Weights of a small GPT-style language model, trained from scratch on English Wikipedia.
Size: 10 layers, width 384, MLP 1152 GELU, 15.6M parameters.
Architecture: LayerNorm before each block, no position embeddings, tied embeddings, ALiBi, capped logits.
MLP neurons of a small language model. Each row is named by its layer, matrix (up: input weights) and neuron, and shows model dimensions 64-319. Each number is 128 + 24 x the weight over its row's rms, rounded and kept within 0 to 255. Numbers have three digits each.
After each neuron's rows, "fires after" lists the tokens most often just before its 100 highest values on Wikipedia text that the model never trained on.

L7.up678:151129123141111107082097099161131091187119130105167153153111116110124083130104127106197113143107143132123122130139150145177177135133188123113116123178123137132109107153100169122083122139140148116141127134162130118071141110128118134146137114117142107134137103096095127184091111104157116106111144128132120134120135133079127108162082143097148132130072131113116098097164197148137164185076106175148106144155150091149165113121115081125122135119130161134159137125173095096149122164133164127127123090088127146121140141151136109106172092136130124089148128129136087118110117129155154093170119129104122095137101105122120111132075134151104130150114126139089146155169116128142111092145155174108105147096113128107124126128151145130111139102112135150151158153145090113136111147168109
fires after: "d", " Jo", " Al", " S", " O"

L7.up1108:117099122151150101137163109109133138107103109157098138131120133131114139125134094143110125108133162091149103126142141168150148145120136143084115164129107124124124116136147131130127124109078135052100106144152137148114133091088123119106167131110094127136137142203143133089107103149115168140125125131133109161157151087134142144106139093161173129114153141122125125106134143094150131122114124179180154133146085093155145122098145129137139133164105132095082085114092148124128077126132129127161110116153149101146106144155128149132197146081128150120096106127138132109135107150096122102153122144125088128153097159115147117129138107146106095191122124143143129165119093156092072137143122156101147156112110131144090098080125111127160103107152126106135128116159128151126135115156115
fires after: " a", " con", " V", "y", "o", " as"

L4.up1017:091113101109175170159124109113105148120105146146142156151092158177130151140129126100123169138100143116170119142138094144121129121156135134139134152108111132120105162123102096161115126099111158134103137136085064123147081117128132140179104119129114109138095150117119149107113112139100139131147133152135125126164104125116148130174140155173122091128150126150144121188152135123091128137099158120100107161102127098121149102150129102132159164120137093138083105187154115120131166067153143125132065128153077132112126128157148129108129165120172127083125111151129120135179137143121176129121128124149123113121146135120100133121076095157136130086125107134136141116110131144129122106108169157120098157098105137144101106131097159127137128094157134114152133127121125153109109104194137
fires after: " f", "re", " tr", "ur", " Mo"

L4.up131:145148071133167099134131075156120121162099102113123131109162146170151095179117117140156099130130094113078102103172137120086146113104144085099150142097156119143159126159193143126108147115128102124117111131170107144125140169148118167122080152093089093132140102126163138118156119133128128120125149144121119123122139145099132140125109111154128129123142100154148140128104161109154141143124162142155141135150168163109101093108125112076135144099129081166137119164151150126102134079142100144120092168130126167127126087113118107148110120156106137160066127123087163170171126162131096100119084129133141109177110102140083137130138106102129115068094099105162128131117140143154117147105125088117143122127146177119103149089165128107117110151111133115131083130121134141116155130189160
fires after: " be", "b", " Be", "or", "s", "%"

L4.up566:113109149124115111152165155118157168125121144166138108156142103142127174132145169101120138120135188112170159116116174098096144152136132125080171125083133156164109129130125102124057084130091126129125089129072128126151086107140127139155115148105148097101129152161133111074156142156132124118133145117117161147157167122163123122122144142133135131122135126120155129114123148150164112124115092129127118154124115099126110171110131135131145106153132172088146109147180133122120129094156142127147139093094109144137120147107143111129129145164152132116090126146162163122142120143138143131125099144114145090128110109155134171156126137137131079104138165150170122132123131162124103183106163119119066146098122086168145131109075152109120152142111105105116160123115113190129120126115111
fires after: "s", "ot", "er", "l", "ctor"

L4.up740:131170154150140115105117078137087132118163117075133144096124155111117127105167115116125117113126078114101111121154133110136123091115156117133093157150121196103168142139134137131146148126130083137149154117091130136139125132144171103094131125166113089116117118123159150129118158123108099139124136141143111158105156122147170096089146117098154136135098105144135158111093122115129143115140122170055088165112122101102097130130133135145128092136151123126137072127124093082135158117138170152109103139066110117106084116146101135120133124134146104128132130168120153126138143123084087089117169153108088117103103121068147151119102131116127142114149101154136128146122148121108130146127140150121125095079136165124127147153136161138128115132194148110191132148129156123144165120150175
fires after: " (", ".", " f", " (1", " 7", " b"

L7.up673:153148119125113058114101121160148146145147148126195078127093148110138147122164144145134119126085116155121131156157112107104140121092145124110130116140151159125125152144111147139111140124105149116138104138120136165085141122101142112099088131123152154133138182115118156130150112133074118151083148160117125130127110118126150140072137162133094147136135113145149156133142126128101132123105159051136091158141130106143121113145105122114112138082136176120113118083130076110158127118120139137092138136150072089161074122137159135127131102131120111125128162131161158107145183141100135152162105138096145132108123135093151101093149098101091142145102128113121133150155102147109108161108134117136113146153110093124101102121111137133131154131130147123155133105109141158112145128114117
fires after: " |", "–", "33", "l"

L5.up104:114154148164142110170103122142140114147093156134113143136129145135167110160191119122148132140106134142129128137124124178133100168110084124153085103148161123140114140126068129155133168127152128122174143158138092148155133127141098171124104121122094133144131136139100107123182121127086110127145094124127148155163148109133100115127154151159135111117125126118140128135132147136108172129116128117128124141169089119142144113119160124159149094113096152123110137124109153134114126145107128131096077190179137128136122124142117164159096118124169157117104126147125147134104102123114141130159088132123146119147137123126122141144157091106147117124127112102111110120094116098104109097099112153167133129071121111062139087101068132102132128137079117085145159135143086124090129138139088
fires after: "s", " is", " be", " S", " Re"

L4.up941:133128126141098111093152126103148166125163143093129132128101123120113156129110119133091138123138084140118122080117122137115151107186100158147126099100129132099134150111171104103111119135122140100158146145159139109091102155101163145151097116124118098138129095148127139127112131168134147107146128137103130137123115111116161131154136164127133152159152116152140096142102124115154162128105081161128136154141138086101119119116151113100147133127149135140086115111131074127117144142125105126142132120078142131126125155126135134124143171085146074145127166159104098100115121100140143140168134103175155109107163137139131099169079074146110156118111127127131118146151139109116085144061120108089067100105110124111092104130127141151159142146143121137138162122097146110122134143095099
fires after: "|", " 19", " Ar", " (19", "20", " an"

L5.up26:148117156182125107147119121076125126107089134139113101119108151140123119131133153135115154138161162105134127144101121145129139140122142126138123128124133094137119142156120115163146114127137157196133100126132134150139080087117117095147120118157097100138137100117160173159140120108139143121130172136130132124103082123110099102099091169156153135124111120147112128159095164122118084132147159125100163120122169132167112079104115084082128091130161134148113121140139108073186109141127117101108131147109120130126077140160142114107100136153131122125147144133098142091119125127154148127101123115106094121074112151099118143111164110080082124127154151116172123140112163152113129118101102101071093117159098105144149123127138153099109133116158143082149150120144150138144146131145133
fires after: " 19", " 18", " in", " his"

L5.up1038:126129120114114119155082136118118099116157123136101174128137141121162113175149122128100124084127122139155131093136141112158082133113171066106124148138153109119092136107138113170165104141140164157110120129167128136114092161117156116111122111115106164157096125112150120187136131097091110153148147127126125125118091122121183115146125130111092113107125168142091161091149114111128164121119085135098103132104111135174157108137088099141111123092068104135103109137118125151168142104129166129102115143169130170130175150141122102147151095141184147115133127114165168161087091079147125160125106118096114148128117124113154123155115078129115156169139074132135083129121126139147132159114110124058132101131112116179153143137136132144158141087121128125105110134172123105140148146119091
fires after: "o", " with", "ten", " Ni", " some", " la"

L4.up883:130186155160188128137153102108150162114116116081152126118106146131112156162128101141135112115101132150127170122159138134100118123108122090064092128112158118145125155133131120145139138080095132087143119105149103114109116122128147128143132160169127150162166118110122112104122132145162143102133148102143135146127176139139119121122141077133135156152123134103131111116122168139137108138131114148085119140116140124086117102164140187114129145140111135113126160156133147105127135084119191119194172125142146162128114140160099136114132113172105132148096105144087123112127120163158136134134134126145094181130106098161111111104140162088097124127142101123122160095134124164163096114102136114096056156153096148077106139111159130146141090119121138105152151166139110129148143153161138
fires after: "im", "e", "i", " or", "ab"

L5.up271:115145125127141148135117105136124166142133125160142107148108140126148144114108125093129126122149175105139131120121134164108115140123124163140137146132134173132093118150137110128122121136108153111115155093146124137134101107134184139153120145117113154139111137117149121086130131104149090157117157162089166119110140130120157095148133155140110119115124075097157100090112132106143090182083128181172110115172136098112116177141116090098123104089113140083116158187115082081124131133099109089091064121134126131103130134157147102130144141127181107147119141148130125134164152146155140091075138139141132147131110108178147137074112106173109128112121174136119138117118133113123144100150131201144121131144120120111153116135117142123127163200087117126109105109081148099124098134151105
fires after: "20", " in", "|", "In", "–20", ","

L4.up669:138122090184157088156121137186127124115132151141083121113097148110183154125107107126136075110127115141119125138052168102110139174131134137101078125096135101112146147135173144120105153137093129127083143115135169132101149134124112132133112078129144127108118151182116132118137173202116111126130105129125125127150113122152109113146142132107132131116142107158161176171153094181136144125129112122109117137104127124170134088126082158082148164142194122153135160132102157122113142112132136128144125104147146146131090102156131135098095126106112137125126136131128145122133147128097089081117159095108105105123127098098131144131177163113136086095134133074130145134176123112109121109117111117145141116144115134129157081101145149139104145156122133175135128145169123137119140113104157
fires after: " of", " to", " W", " U", " by"

L5.up418:081081124128113126113091108156126134119160127144132119134091156162120118096152120136132117138170145074125154107120101149125136085133126190110099140148110171126123129130143152131153117117099146077150167124152142145126142109123111173137127136104148151123174119125096115171133145140083112157091114147184159142177180125145158159113131127143089106158160156136138167139113147111115135119171149099148129097136134147142105134135120110097091094127109106105115164072147124075138091122103122103119135111125114104135175137136081132120134138147127076112162124125128154088105133115111126109139132139111146142196157090145126122138133113120123085133105092111169081142108161111126114094146117127116128125130098114100139095113068187132143117171128146165108140087111146168157139129131167
fires after: " |", "==", " the", "|"

L7.up1027:188116134123134132172135118150163088137110172078152150122113134140173128120129123115092143102143127129073153108133110143162157069127155116123150175173142124086112131161140147160175126066182121075093118125143128150111130131157148111128141108170103095146090099132106148096123146110116159130153089126111151120118159154150138125114132163087129160109096153173147143131110112095123138135144132130115125114097086110150120119109082151114137104089128103115154109155114136124138118145090149143116136136108134129149125130117130154141162114147153130123139096126104123111118113092091126109167139168056131110117098138134112127104176089170118125114148134108166124140140094152158144145113139139134120151148130138107105128151142096084149123128160126097116172118123148175136115124101131
fires after: ".", " (", "A", " Party"

L4.up711:138127128134140157114143127149166165108112128115147158147118149194121110121143097149117130114136085149149175098145118143142174140101123141109190151151120097126164128084089128153122146099153139122148135089104178070088115156120123107126111186096128145110126126125113116127138096075100101095142131156060143128116134115195122147093140080146135124118145160127137172144126134121174119136118137149092091104150164107082135148162122140120113090183144166139147119122115152160092157109099105182135153123187129111158116144116108119095094140104112141144126119102115115122107140136138116109161144166130141088110109142150138122137100116110124111151137145159136121123143092177157110137119151105141115177097101121131135140158118128106133152160115105172087123189125126104159128106139134
fires after: "ur", " Pa", " Ra", "er", "or", " Na"

L5.up519:143160128121145115123089077102146180139133140098152112130111152174148121088139082108143172101089140080139102111145137112135114145176159128108087108198160114100107116141131152115145135112184150133106149090156134152128130128155133149155153125088146131164135120104139155142155135148130096112167133128120118129146128144069120116087131137134110164102181085098147151155143132111119095124152144141113149163098108119179100089136109107141108137165112147109121165107112091118093106120138115089081064097145109162132117095118126113143132132147100111121104115200101145139157126134125133119101127112163121135122100136127116107111069168116135124094121096136149171153149082137183122081122086096090170127126151119138147128120168156165113161143141137130076122163135091136126120156113155
fires after: " |", ")"